Weights of a small transformer language model.
Size: 10 layers, width 256, 4 heads of 128 (2 for keys and values), MLP 704 SwiGLU, vocabulary 1024, 9.9M parameters.
Architecture: RMSNorm before each block, rotary positions, biases, untied embeddings.
Training: a variant of Adam for these matrices, 3980 steps.
MLP neurons of a small language model. Each row is named by its layer, matrix (gate and up: input weights; down: output weights) and neuron, and shows model dimensions 64-255. Each number is 128 + 32 x the weight over its row's rms, rounded and kept within 0 to 255. Numbers have three digits each. A neuron's up and down rows have the sign that makes its largest values positive.
After each neuron's rows, "fires on" lists the tokens most often at its 100 highest values on Wikipedia text that the model never trained on.

L3.gate172:133097100102129184134108165121188150117005156112148151105137074066141166149213098131142160144163162155124126148101099117165108119146102099186161155128129122070122141120130102134141081126133094156115050111073121124124171129129141118162165128118115113179141161106118106096122143103150119149158143146159157060148124168159132133119115188098089124087130106212140102174085126119133105109119088128114169148141091123082113104127127124125147115126149182091094168142091131192135144090085127100153188106070178093158133167198182141099060107112141114121122090171108174130111160114159055075
L3.up172:153186159143099144091139093091068143109079156150204117077104124145158134152088069189159174133148159119206166148095180125105108155134141113148113076169174099122127104102082066094107103175070119139117060164140187169075181144166153194131133115134128138085188142081141145167157116159141213119137172117134176168130121126061084143127177132154131125066150132113113125128136181164148132092147137105125160115148140198117136110125188123179102058120152128123127099180139095107098134110099095170147138128140079120139119164139160116160099180146163081166160100127178126163114186059107159145
L3.down172:182170146101113099126121104083116158141152121089127157147101124080122128153169072152085181138175120135133103069146101141062152123100105144140188142110180128172115110201170151136073118134090153156079149117145152142168159082069110156108050142109115199183116168122079107154117086148141213108132114171120109092171178124117142110100117157103126157160131171200098107134158146111175099082135127150153172107122131158151169145129153152097099154088146105106098120128116141144143094097121118103162132120135177092173100158132147085134169079153069146151106095104149116109143186168102097094
fires on: "s", "ess", "th", "y"

L2.gate329:156170163106079172131151137039184155183088135131173179114180143125139138105151200146123092172122107167170142129151172140158114145207063081148149128126102091100135163131131098148145114118159104128166027164126132076128069110144089072090129173157127169094125138149138114127089167069148189122177149156132139100137166111118122136126183136115098097099097150104108171179127118145089091120153090125112122135159086065109117099114122139138100162148200159152107125141164117121106139100155094124126167128114149134159151053164191133110085175134134145158130129102087107140057177118112174111
L2.up329:115097114134150128106109130073067126174089146118132148142156130228067073136124141103134097140094098172116135134119092135187093164076138135179121077125105160121154092073128105092158114093118130141138093106136093163116094098123118143151172130166168180078156120065136109119101179142084159088126132184147083216081110174125109132103140112154128179097138141140121114111160146075077136158129070139132162147067141139071143120152152143152121212086131119096129141119133174130132133141090162148196135157119083120106143117062133185119153135097134184083160126136144089072115118161121111128
L2.down329:140105145089150019141121110079137118047120141141065135151122141079112072060157127158136077135089164105175114105128138160092099131094198110119139158145142158122089165115153099107070120088126181138172112168147089085131095168086157185138059123107170119122128107084175100125099130125100144117097133112136126111151114147134099116178116125113152140121040160116076149135176126111096088122124167116229045128129106163063122147129089142094110127077184115152180125128182131093130142150171171072094119067138124114127157177142092106145123124134163176149168168112081143085100082116169183174
fires on: "gan", "ed", "'", "ion", "ing"

L2.gate112:213112132106152142177109097138122162152087191197142121142068161108091170108114125180133111160150163092147110146127093116127118126172152176134162155079088126109103185149123147111086135185133124153111143111168118110104084125061113114116126124080094108136110186144165116086116131119149148147129191061079095140105138113128118154127128178089124097192111102169101120131063107097151112123118175123137048121132138095121159115092106138114106093067114089081068203152110110142052087105148157181133153146105173153165128089103129115106097132122113087092106148124138108080134133091142156161
L2.up112:107034171107133166087137139219142158109163095107095160138122195066113091152098142133067176124124173115162067131097119229143078074198116163118167124145135183134143165204121183119155169161201169187096135138141135132095112159130118119109090117098103144122131139089119113118147166133102136108125136145133129085112163147143111133108092129102142149108067111150120107114122123115088085135155181183168125143137069144162107163103113154149047105124188118133116116131188094091114120135122090083115118108111091145163107126117126083096119136088040080155142182124134192157117184140109133079
L2.down112:094067073197179135110114142113068121103118118118068064159148156154092090144096115121183195130112178074088146103123151165120139129162104118173095167170107191119109081184178174107125132189142209103154136101104191139118073115101132115146161102153165138129159113104107114132068119127096144101133089096183137146120184210104161076131144113124099162099110142111148174149159115123099186160120126140213132071189123109164113025174139151151141075120155137169115086109118123100139135128149151147123142111154101143117181138141125123136101112116127131082119115121150145193107108099071154123
fires on: ":", "ri", "r", "er", "ge", "ic"

L6.gate503:106198121128151208141124129167125156129184121129146103092069093101127122112096128107146170096166150122145106102166174122207138070131093172158100160185158115164167133105105143146080139135094122107167096125185197145164134158127117143146143140150151156161154126125147105159146107123109112129194147133089207158115097084101068135147081103093092132135124111157142169137150132149098105068168175155086093103124144065119167206159165164112174115090129115105100163137073153135087110168178117060102124111123065108112139127119212125120118087170099122130146126059127143097083060113166091148
L6.up503:105157124125086161112142128104154089147085115137093102111167129115110145099109118200123136177161088161104119091136120186174075146089119147182174135174102145161126132107164124075145178140160140150107106113145135106097098116109113153156173096197110154147090116115138084088137088127092144162065121114114150153092044104117113052059142161176137135092128115111116089128162131124144179143102125045173142078132159127117118191132108091089145156093183150142185113139130128115147203154119155104103170123145118157048150124108115107109171133133116108132160086112215140173142141149121191084
L6.down503:093134142108057113107123089127176132123105087102102150160132148131155157075108122119103137148140119160138105153105166132139114131107178125118116129191126109174145067114183117145088079127166120174158183153077126197141088150186131100136119132133170136189115129150169082146065089111033105120147106157151101181111165128080118087091122095200144052119120111090088170176119088123166157120178060127020096130105129101157125139140079149085141158094121158181164156131140132107146157150188122082058100131154099162116098118160103163120145136086131147096136182116123132091158150166137105131
fires on: " It", "on", "c", "an", "art", "t"

L3.gate359:121172154124154119116146117086123169202184150140092125118122104116110130106079155180157104047153098147174102151116123124113122163135108140117128166167098132098219113099080150149142102065132109057190128154157169131160122123121144152157099134089150108136156150166141154191135142127171101101163137165155140128123121121109126096130152177163080084120129049086136089104164135107106130135162150092099107155161136156121085166139113128110136123109216120147116111087121151099114125075083123154161098163089198154116131149072117120149067176116127160056094148125153176081124086156109101129
L3.up359:058096141102116143122094117144167090120168130141118131154126173162125088118185128096087086055124093112152093121104123096126092077076126135072124122115056132052126138164150162113071157135074134074125115147133148135174184130064089081151120131149064140115100097139186094127198183147136119141162157106114134158122081166101093123144166176189108179094188133115116177100105079114148100153118152132155096096184147150126120143127130079128065126168105129099086130105125073153092123110123067122145127091179184100064130147153115147069147119175150075103094169191136141082149148122105063120
L3.down359:125105155159110108123121135138136049112102095172134175119149146124140106096095106146131131078105183123147152112176151091063114165117143130130131203112163104177110128157157085224116103125186117151164205194066123131164167088149137080154059165147085098066181138161135111147155165182061175129141146097123132108160130156140112095148159129112078144113094169122097117161104095117127096094135170133042123098122113203095168120112059111138139095131157190152114094147127145149142090147169122148131128098169188125140134168163166146143112109119152134083164087158127135099143101100123103193
fires on: "ond", "d", "th", "I", "ad", "or"

L6.gate98:068131161146101183160096125148138227180100106095086068105104136099169159160121138115107102107117132062118148111135125168101147117108124156097155204090113091137130083087130101106148107205091069113119106144162097103111145156163163148135085130074178080141174213078086099121077173112161181172103114188119144136107171122085123191167100139084152077175136104076121152136153115109146167131104124139100122153113142094084132123088138172106168075129129134100096100173108128169102107110190055161166136136141162168080109124178146173158124149152143162115129118113105129094151136127114131129
L6.up98:143150088110137124130152188140143143142152104113118118093167145105096124172059097098170157087127089144113064114145110138117158153131210123149117123185137087106125083112094118083078054144145135114165166143095086164126141159136177131151122110132082150125067094088126150155095113154095123142162093145188142087122145094140133146053110144132120151191159171167101175061120103139213152119149168130141155190128148135109128122113175144134109151160120165100144156143128148155115143090084111122107158128147155106118065132126130121153137105094190083160109155191089129135131167071107147101
L6.down98:099099116045123148127120116143112133130137163070145121164160153135138098152147121107128173109115123135132046136162084143123110148073143157118164109122167146113133166134133145166148115156138129136168145154136119106159112159163129120158197162197114118228052147060112073128140143175140133091168175161212106089169061165101185156136144092116097139192114109081169174110110142115110082103101130076053132126152107128124119134096165137134192110150131165097123127145140075097155123159177128111118107145155101136095124117110077188135135134147176133135145110115134056114133114104112164117
fires on: "us", "a", "ia", ".", "ium", "i"

L3.gate579:140192132135111142168137145132139144159140138164130077144114138088165139104151188146109081150186139125159137140117153108154177144145048171133059081125099161111180158051153102089071095108114129170122123164157072069168078148059072202045138127141169061124152142163114133116082171107074097135125113124152116099120139131133120169129128156136175157107074115142168130169088171111090150103090064132149127103133083143170105106133099148080109131175177107143108168136142114106084107065179118160106159166133150089138118105122138134132095098168144143125169193147136177069111149134084168130
L3.up579:086138135113129165155175179119139112109124082118150133155114153133132149093128074114176078161145131199083136133089173097190095135074084162142164116156148119145145148105122127191137094124137125155143141117135053147170118127127159110108152075201092126100154165151124181070129136118084102109138137139155044103128175155129154123136172115083126164094132175091147115138083100111126106151160116087143171107042135197125166108156131163156119107068104082108055104118124167162132083127123127146106097128102114164135187137091091140165133107140078071113119137094086058120112105122124154186
L3.down579:097147146125174172150150098153158106125113086124143084105155143083123139166133078152127147172114105150136078156135109166145125127153094190108094118148130132168152135147175103162102164133147154148111119168104127158163143139110140137158177061071096106135183077137156166105141113181098128110167144098099098117081152160157095125144156099172112132098136098116163147101108147076108213158142177127070074117180120167125111161145152176134154150073158155110130159126141191130128150137173154158122073086125115128176168173151109072134144107083086059088078128162129126117072148117117173137
fires on: "av", "ult", "opul", "ov", " also", "os"

L2.gate646:139091138081119114096124097090184116091120095138089154151201162145155225133143116123098130085092098104158127206146148127178138174095132143180147082140150163090115124122098073121112127129158143117130095145096170116106059130190091162126137183150107137152105143180197081117102155219153134155144139105151167121126181169100122132178098131082162135106056103112107123110122101149123114169083165130161150077085110111068103151116128121131106201096103145109146138168173089063099067119174123109115108127170150103132134142110127081157094092153118176206159155122157117109080094066124184069
L2.up646:197069124181152129101097129075122156136092141158098126127122195201186075180121099127113099124143067131140159119127142148087183141139116142172152169102061147139113109174086075086125085165157114179106165135109081151149162183154134150120155144140179118124097064175114144111166061072172156136123128151133078111147097128136150120118118130134079137105112074100128108160164166146142087183082085139156123129174078104112139113091094157017129137097135141096157128164156136135190090085114164159159124144120147096071142113126109120080132157163112125128102118136116120103153135087108209152
L2.down646:097156163166159065133118123097163136121174122125140133130079071097177119067171141099127119145106143147121138096120118150099115108163107109092174114114107135141206147138179134078082156106095175079088135154162158114181165108111149159130098104186106138192094137096129167142130081130114073085126169044158164147167158110120138132167101172100138149141141122085105152161096161120148160143145152148164055148147178150127067157129102148179134065177122105133115165123150137129107087124086135157066185085116060154075136151122146129108140195129213095136075111214128125136148130138171137141
fires on: "t", "hed", "ia", "ed", "ing", "ure"

L6.gate65:125150070164066091105071165135109144105125123134131174102079127119176101087129181060046134145169127123136054135108133130080174086125116121125182134109128147151125108170114151134118106118145102123181163104099139184116152058105157123133146147151123116097163123087119109132119088145167092104183142113077081109146155115216094074160076089071117141143102213177145170123127104120130177120154064130106104097145098093137099144144119119105186087086137151101096123098101153201126121170127131102135129127119153082093115094122069186048134138181082115073157163108117174141168113126148151114
L6.up65:087130126153117135088144119093152072178145172122173168156122126187127105149122146126086164111133138113081084144148124173147160064193178131183102112097064084144066126086093118102085105095075121090161111133158136108107102126075102116115127098104061140074095190195102139121120118143151161157073150194144142201126154117083173166090140163120087139112148142170104129149154132067146106128137141111136128091061142079128171174100067110122109106109159119150109144118167143097194111117113084162141142148129174116133145116147175113174129052140181145194191094094118172063133098105185086140
L6.down65:178143138126066168203075151150075165102125114145141101090047174108138082125138155141103094148146129176152081120152151096134069165133169169114173132088153101130132086171144126129125132094105113084126163111103107145090199145115122093166100075181119094101143098093099125111167054111110093098166042119162177126099121072120165077121111126169102023164092089149151152135113125170153174157126084081103102089129122070117139119180131118148139109109149106127140125135085088044100139137165154131113093140141105104151090111160124158134161108122096126133132169095062101116124180126138096143
fires on: "t", "in", "on", "es", "ep", "p"

L6.gate579:149143093106142169128202099155137163125162170199136079149121121121109149092081109088097153141058154093137109162120092112122117134148127095152161114177079105167136084188096073167136116166189083106139099155141188176132168167137005120145147133103124111138116125112106137129139093123200148126168180087115174169098133148069124162132159069148103213110119084162111124164111146125112141088064170120144147187128108073129160126153132099112163121158134150180137166077161155139130158128128103065147055117088193160219163125155143146155116094122157132120088141110135082134157127106093144098
L6.up579:166164139119193178142159127143068136139123164134120121104123123142130147140097154110137142117145099135123161124129152171162131099089164128163097099096151174170154163139130134152084129119193072053138131130104104081143121084128111110120076115126159096156208072147133142069150132087158159087151098126114143088152134130089111120075095160109150168105104079111085069126117146118163140101106157151148067093114122137123102099207124112103183088156143094149136058167140169105083142170219117131107132110121161060076153164174113087131130121121145158145133105081084137132172141097125061127
L6.down579:113123111164143163147080180131120096126122121133122189150073134103147113099076116110087096146091085163140201120090098091084159097185203191161112143141163118082176128121151131158154069142098125066116089124081109139114089137125140119128111114117126092041084196063148182170112127111117107167080061074127144124096158117122151124195106080144143084159140121134111110106142123091099092087131102091156093131107139152130138105101151146125143154137099109107166105093089056090147081142123112152123149115107121148114143132142173168063091142103187093082136144119131151160077174132085128160
fires on: "ch", "ap", "h", "ic"

L2.gate241:114177082191108209095164173133193130146169098153140085078176150113139133077101150085139096155094128109111082125107123108089134111184102125169182146072155104093171151150114123185153164141130168076118126053142149145096127115144161145175144170126094167176131145098082123059122128112120184145188120165118093139107162152124166157145044115156178077100154154136119068102079126098092162141185115097139154168137153117106164122100191101088182113104152132114130108102159133180120147158219113138139107118133142107045129114151095083114146146084144127133078160109131085156123102109099105122
L2.up241:191118051136151069056083096099170088125074146096073167121106162151158113074101115095064148188134121135076078159137106144134167110096115196184170118145164125110088123130126121149121168059131118111087126098115123117153180101093140148130159168098130127130154121161178138043106080078129123124165137143107046124130135092085130169143090101116062092157119139140106154119086139088184133175139077160136080132120071177140090073109171171167154113186091068137124117102162120102113155125106050129120147143139095088153161154098154123104158081080111132114129124174102125131129091084130109146
L2.down241:146092165135127124087144144104131113164146184126117144122137151114115104172084126144182150133135111162114184109181110133149151151128153098073076040105105214164121131124118162112091209148117164155149179200154119133150115099149059104141108078102151146201131142125101182166124109145154110151194188096146133115118137083147108126118130103111103178109129163147123128149108178134074191120094190138174188140122160106118148159192101154079120131072142160150132151156140142080127103151168109113165111163177074112075100137162147097108153124125110167148139158125136143132106157086118161153
fires on: "h", "a", "ach", "el", "her", "ak"

L2.gate601:125131139158142155199126170067092152076103158132170145146139063154140173082132114130111131109121156093135128164118136123132128114083175072156120090153138155118133104057069163119103196120063100138112110135114097165129107101098096097165105114168102124097197108134120093114162133154115180113100136145149079160096079163129120211133141119153188069148138129069137104196160096105106108106101114146153118162106135133123073137127108117120135140094117146111118162111148140134104152169183107197161112107185135135118092186135146152094157146142067095117101151147086127137166184034110107151
L2.up601:144139140061145100172082064122141141189144184145107141086180125106107173146141157118117084077133116138095130130122077099124177085132131064132047085120188055093151116115134163107137077120138156122132148111124124137111037109097110163135102117152156076121128168108113152076060129105090083111122142138171202177099123090141093096091100128159107102122147117130159152123146167152140141099160134137086166163167150172196126103072125069100126193120085080081153144153155137145142153106104130104139115141144103058169173122139112129099180127126148126142248165114133144099155098092147105137
L2.down601:149128086134131148109163089093133144157130158116144118051183102125095111128136133132177101140158188171154142126115112137067092134134169129100142166107117147128101178110104097129130159172082139157101157145107145166103083130168093138161086152210146123135110138152170187136116100147080099103120125147089172099124163118137176157163106128172095152201074095066149105112065151141177124122145085139065142130123155116139049122098156121149100120079120117106144141110118097204101136129126087172189176153156105097145188166165141149149108094115084090147087111148140086149071110146117118148
fires on: "and", "ague", "ah", "y"

L3.gate564:144089066138113145148103130096145150105101099078103111114100104161157130176113149192108111118146155178117158119124067145110094152160146118159200169138117138152089094170150142160143139147138087097146109104206147054105094168099091212132204125162092145115141048161132135109152171109099106114138119133142187085109105147117101156171151199111150199173109080171131153129145149174083100123186113084142162124128183132098125116118164136141167165119122155105164091185100105161111115102111111124140117084141142151150096160145150154125156170176107124129120117166129142077115171140134165087
L3.up564:115154144143096137172140130133155127119161136146138137158099134109117115135154131189189088117082127078149111133084124145126106119065111129106108159198095156116098057122160141110191139144092167141181137096166129151131138107125069149095125032148122106098143097085126104166098146114144075200137140109073151200148108126143108097173155132142112117069160136150172085194142146137115085086184120129121167096143175113163143184054113169095096127164145150108111145162168119137165178123106100134137131134136171102110132167159139156152158113126142175159127079159074141071119087073120151138
L3.down564:120066137129167109111117096083105095165077097103121092137138123090119158129086121163149159063205153156132191152099117187156113155155092174120106105191118102152137143117124134124128149070110122152101112133142088135175112136117118129111131112167127163105111175165102087126118132172177149126135180130150098170148135111056128166119073124120129147089154172128099117163129122088126102088110111130159159080134081153136099062124142138095108092081102175106125082159068083107169167095162106090167084094054095117175088153109118121109214112165081097181063107148152158167142149174107095170
fires on: "a", "as", "y", "du", "ia", "ess"

L2.gate259:164155090168113161119118183140181132138150106142127128137142048082118130149179120136123138158118158147068113119151123143090147109153155156106184124156140123123132127090082172135128075119173097112115107059104126172067173141161154134207172171144067056140136097113123104156167127187181105148146146049157097134135164145164122134105160163112116044077154130109133078103109117096134106123130106169140160086124109187121080105155131129119184145115149069155176092134154076179130161087144157177156141109099144139078147141163145101152092123155171140176101169105114153175105116151168044127
L2.up259:073113152187137129163112131093103110106102130102114149126129122149182094076088186146110138173165181089161141104204112160160121087103115164130150124122154135107092159107187103213114097073156077113044149126080199125124164136094145110151168172144109132109106126120199115139140164166179137152109124170086103118136160107101139128159126178174153133151179167148087137096133116146125113098106134135117163148074140164178159082170063051135163130043129126115143106109064137134125112141143115078146098135124114167108144154156074066110128106060133092158068156140158109110129176136155148159
L2.down259:136091107125117121148109144161099103117107104139148193144147200104159114091072138093112167124135139151175086140070147162069110144114166078119095105168171148139126148144158129123107143167133111122054109173181105115114159116179146103126180124203124122160172168126135116162174145205120183166150137160129129184107113116116164141124134093113127147116131186172171108102214216144113158108122107159151166111122138075146111121195096154111140116106173133115061105058143117129105131158127120208163114081142147133138154171097131151157093094096123113146104086145140126148108140088111126095
fires on: "ly", "im", "h", "um", "le", "a"

L3.gate532:150170067105094184130095088173065121147142204171120171163173124130112132086117097124073106106133088151148118092140119124112135130167103102143069162113138114156152117132090159123131153169170126109082107114118118060164119135124121129114145125054126072110137145140113134112123135073157136142121119139106113091070080115133107114141139103126074112127088182091100173155149066108084147095159087154039142091141099211107154119099148084121128136225177117114102092077058152131084094120076134096116127140139147147115130171098172111091157080198143137103086137176172159196193039147106081157
L3.up532:186137133118102096167111142107068165099121093126116127147155109105159155098135121152113087113134111143086131112102141144155119192095120136134109149153077122090187135183064107120091054135075091102142070120080127150130115072173109111145109164096054118180142203087144140177141172132094040106154084111095152196112147163141122078186122123106111110121139106176164196152104115113109117117115090165155150121107112178147159073127145091101161126150126075060083104185085126104181109140131172101165109103179175131162135146089132218101147154126091185144087086126181116179121081112147096118
L3.down532:137134073075108111083096105071069105141088164156091172145139088123084087091178112183154135137100136155139112165102154151166144150142087119137101135163149114125113165160123093112118176163130128138141086133154094110115126091048128136098121164107107144132118154089121152156097106156186180168182144122145130179125149134150103069075119119089085128137158161081196157193150127146104144126088133069238174151084093176163137054130176068156104101134161120099086118155179141122187138093172148090163074104152079173161114135161093094154163140130160092129150148101041126133116056148069169138
fires on: "r", "op", "\"", "art", "H"

L6.gate72:158149064083049108115091071106128106168144068168171137175156111164138131093114111154089130122190126174144148143104187111099095114155157122092159152189110170083153130159109116082122125141149154168101075110091129083134117100087114094112126149129118127136160140155144072178100128191125138131114160158062145157140097092198124141175090111089126093142108112180080106096110155117126156178164112135103110104155121178151163141096093104168136112109180158152152141127102127110161080088137104162200093148107101172157119150099171090130073167102113131127062118113164148104087172105104100162
L6.up72:054148156083116109096146155128124161098108152178090079149136161140129126132142112105159150112176104122076112124155140075154102103091156117115142095123086165081134145117098048160142144088100166051087121132165116079102150130149075094133055125148113163145146121133137187150101083135155150118160156107123070146092126122117079141156186175158150124150199141149081151154153152151124167149118153109154152133127147152170163068118110125100074092169102170134138169083124162111073104126054107111105149127132176222177091165121111153141168135185140099147134125112127100097145096139114131112
L6.down72:105080181102098091169088107139108135142149127093152125170158134094106125138126138117148123186108158103045144166113151128155105050171123135148157150123096131110155092112135090097140116160164233115143147070146145141128113096101139112177146103109151097146112165141182118168121128131124127091127105080088148129118170112128117158112099106085157148168130110189084170096107189134124149072130175108128156096111153111096159130109150106135126163174136149177149134136120180128155145064060114134132135136142079142113195193157106193137127095132090128174136088119064146134108062067183143179
fires on: "th", "ond", "or", "ing", "ished", "irst"

L2.gate53:129204088179105109066157162181132140168088101146122089117077128203147133117135150098107139070116124107125178086120118119147154151106183106118127171117116144076125065178124096140152118173151067093092063080127111143111149135067127099154108145132161115182127123109100057171097145124079136111151051086130119197122173066171156143137123111111134121106122144096117094157154141093069078185134143111118155152098082114107089162144117121140119113076093085170150108124123199153207107120129134165174112120095150136069090173089103159111153139084086130163089116131129151129119085088145145112
L2.up53:118116144098112162128107078169105101130053094136168118113163078169126183146123175089145171167101136103170093107091127075112124123132131082171148140145165146098146075181099168111109135184121141108202180119212091155214094100129155112082146102156130106133156162142137160119059087115106154117119122125146155141125099179134127155195135078104127186140075149113194141094154117140118169111180162127115115064100136189111132111138113115213074089146146080159107153094119142147094102119145118090145159133120125164115139140131150099149138116123103142091098135169159105076170072170140103167
L2.down53:117083115140147085175122086103077138104106128135097165121147101106124164129178217137111152147122116113110159112179100143137119128108154128114136155131088159139137101137128200081115155166104090138094131068115154186193084169106177149151151161104174132177075133122054130111152135057130103173129087079160130122106093119146140184127187107095153166131131106140197112125123133114101145108105081180189172092158128130152215172140176161125096200062096105115154185151102121152114185099160073149125098083127116090166088108149142139128095141088086176146154102130118105074158132078107129129
fires on: "2", "ant", "et", "port", "or", "ical"

L2.gate602:151156071133163117083091126046102133090078111182173132187080073137110086179146132140153091155213149140204122153104095187143112139147146155121138142111156126112121167152083120152138115182138097153135115081141165125086141067111064163136180105091144134074093175145095104124141174126108118146152154103128112137111163112111179166148107117108137170086089091145085082113154102083086109122098095104163071131201137116086111137120067102083108162071185138144131030094134124069166155072077138131103131162117122109125116131134126138119155083143126115129114148146119146166095137149104126102
L2.up602:150133115079130171126086122156127150090101114177093135097169127142122140216128187196129134172184159107119106095080094155105153133152112094136190092160096102147174141138131191127050128158168113129108136121089121171145114130137152080102130133086089130156156116154091147120120138066106137120136177189148167172117159116088170129161143136196119125094159106088181100183150100179091117168078168096119156159093096168140124150125118113182075111140090123104118175131148131078108138126156174120095154123118111063163169147164087063167135132147108097151117124132227141124129169071189154131
L2.down602:150107142102129171099150173140133124110076105147098106158168160183136161133141172137102138132113151086121114109164142148086115154057132123128147151184143132135159092096190143090109144108122129113162114169144101159190141101138126072120105111082115157147139130124218138101125153086103119101152208125131114170063162127143177104136110086143135154088130109200162161152116132115089149162089203132166151075163184123111073124117135153141136078087075150169105151114089121149186159122143142149126106125143138155100180170170122079158126171084147080109145109054160120121177072122106166120
fires on: "rit", "S", ":", "op", "er", "oth"

L3.gate348:104083050132092142181182125159133156169162150130155099118124172113138168127198105086133112162158093151115149107110095119101153115140114059128142142104088086105107083157172100127173117209094080120151142166169080170140158140151112135115174142101157118195158127128102087119092156116128113175139087105139105093127141173126103147150055126090143156121116071143132179191056118130153093115114126130110109129063153088117161149149151176103114087071086206168140123136102180190097146175153144102121136134079119111139096147183140181111058135126157191142127073113144084083174154133118090101
L3.up348:150138049143145126135096198166084142090098081139163106112128138141182161150082153136086159071117130162126096153133140189130078127138138091125144158107099140162112125189138096107140151131136151222124178132094095122160150124126138108132106063130089122085132163132120115124092156105106132140092115121201104141143145093130156134097068097129089055137111162105142102160179128153154113134103038143096108140086111140146182205114139177198120143128111097083100086164097142151091158173109086185118152148122132075104141126150138158132092142106154141083104156204062118117186162083137105159
L3.down348:118096155140127128086072084095127091151169102118113129081200157184080106128080126172127155078149116139117105119180108116175089111191125205081097148121124124104122152164154113124098131165100091185144105072176081108149101197141082183133169130143121085119113118113141076163127096114084083105167128102117085109117146129136124103090123087129148119137099140123141118111153116099206106176101129170191088126091196124120174156169200150163154128156096172089173142075150096122139105120195106135081085159138120141138076122137130148190137144144189148073185128125062161142150142096139090128
fires on: "is", "a", "ific", "ium", "e", "ia"

L6.gate302:121154131177082063110141122114147136128124098110135124135175125134163108098099122066083122165106154147050081110111136105062143073144139120089145088219126127155061165145148124134146135113092113132076134137053105048110117080098146128158099077140129158110151105138100135180106110123173138116175158120168138144099085153160146116119139134125090091208147185166151142165160124155106134161136138132135151085166128142183114133160097137130118164121129130124148107112102088126151165074137110060135134179099119108147172097068097135117130108109158183166127076172163115153099109122054197129
L6.up302:122138131130131148094151132169124050149113134141069135144114125094111112118190163089139189080194140158137117137097153113114142113176078154101124157099104117120114105114076087172086092091107062140106111158164118096175153092062119146085138115125098137129135176189112181130119149139146138167122080093193073147134151135140129164087097100097176093107195153095122137181105191028105133138089094185104221081096149140137165118115150110090102056154151132115108165119094138119128165122085119187203128138136213120149154061153147137130132123139126175097087128152140121154175103064145152154
L6.down302:112164149159101192124116172124134134130153092085107137112162103127131151131079167168186196124129068154130163115134121093140150159109159073161167095145156226121118154146160126183139140096075139134070123094150190101038137156089176153106158157149177141151218128137162165135134093132161129072145157111139117103111098109153154126177111097133112143113139190121134165116159122137127125089172114171137102144137181115141156153102084146178121137127177172094083169104189157133123138112106083153079103121141143140171071123131105164121114113084128071092165129191088144140083173124103126147
fires on: "on", "ation", "ing", "in", "or", "ed"

L3.gate355:109155143131128123156197127098096098105171171126122114076011144128153142120122163154068146053153110065156118137087112087193117095104084063107084189133173121132115138117125090149098094124098117089101154154118101108103159096146057159149191136104094126145103128120046189114102145156189139159146109090134124164083142104135037161125193103117149143155126112137075188129144128168112144095107124164087158133147117123102105094139140106109127127098105154165092100134075135121101067164123125078140125105063159116223106099189118118095164148127211140158096099131138161129070106159123114168
L3.up355:139182072180144143089075158174149139170132154112183115131125194140099091099104125106120134119102100124130124123127126175145131087122057104108141134171197162147145072165104116125115175164146129152161119204133112119131128139167093131080079055091158139133079134177160126086107063091172123117173132116117129138094144086147113115085090101139112153211100112098063111141142138160126072113103148098101111112158119112135128144124115085120086149111114175122159131150150182123174101070113154071161095161094110110149145177143145104111098180134129153110145140027141137165139160092205165172
L3.down355:129156115100137136139127106147143129132069136119137125145185162117155108108107081118101054182092121084097119118134140110098161146105067096128162089154089173174167126081100107098123129089108155061162100134196152113120112125115125097063100136121155090157113110124102121093135105154105088093073157097075138135113164103185216075097119118148139125126145091118126150114134178160082162158081100064082098131148116097151168099124161134170166151123138153132116155105163118148147179073072172126107096161140093095099129071117087074095104152108116091149152114126103158136155162070128143086
fires on: "p", "ap", "od", "ul", "b", "ip"

L6.gate457:114154113140086146149172111088100156138116142158138165118139124124138163105128088135122136144097077167149134123103183057135155160123141065104132156187135113184121139114167094144114097181166090122114083157125124122119163170121131124157243084158118153144109140119183159078126068156054113102161133123158153194168103101175120109121161128116149176151174117136154125143158112151092141116085164119125127201114132105075134080117114105111126115127175098145169078054158122079143127143151172110175122137063143079137137139179037110098136144108151173136078100104119124101088147108167146137
L6.up457:105115095153141193136129154102137171125189168154148090171100166153109142120128181129115144109123115124107112159158162072091100082105133168133143097169134122136161083060140149148156136117112065139176126145139174175134159130089119099156066097093149134123094101129126133171170066135145095072140094162117155135124183155076090115142064124123084094135148170128094123159083142040137132161086122121123115158162171080159091112172108078069122102145130155132125122159134103171135119131094131061164041118126083117130103150166120207180175161168100168135180131138140160126115072118111220124
L6.down457:150187126148115133025176151109114091135092100121116108105120049107108164081126100131119102099164157184145137139071167136103140096083142117125122056075113135103126163108135110059102106109143165075115125140082160204140128142146167206148087106106135177087121133106183061152151083089079129153114091121059130154148133129150102136117106141103150122157089103128111165131143148127102129099058133129098070052097148128130139107075140084145175108142142158075169103108138125121175111146176151187132123172130124124185133115142121130101149123104123114108102136112171100107103180143087148148
fires on: "up", "th", "ap", "im", "od"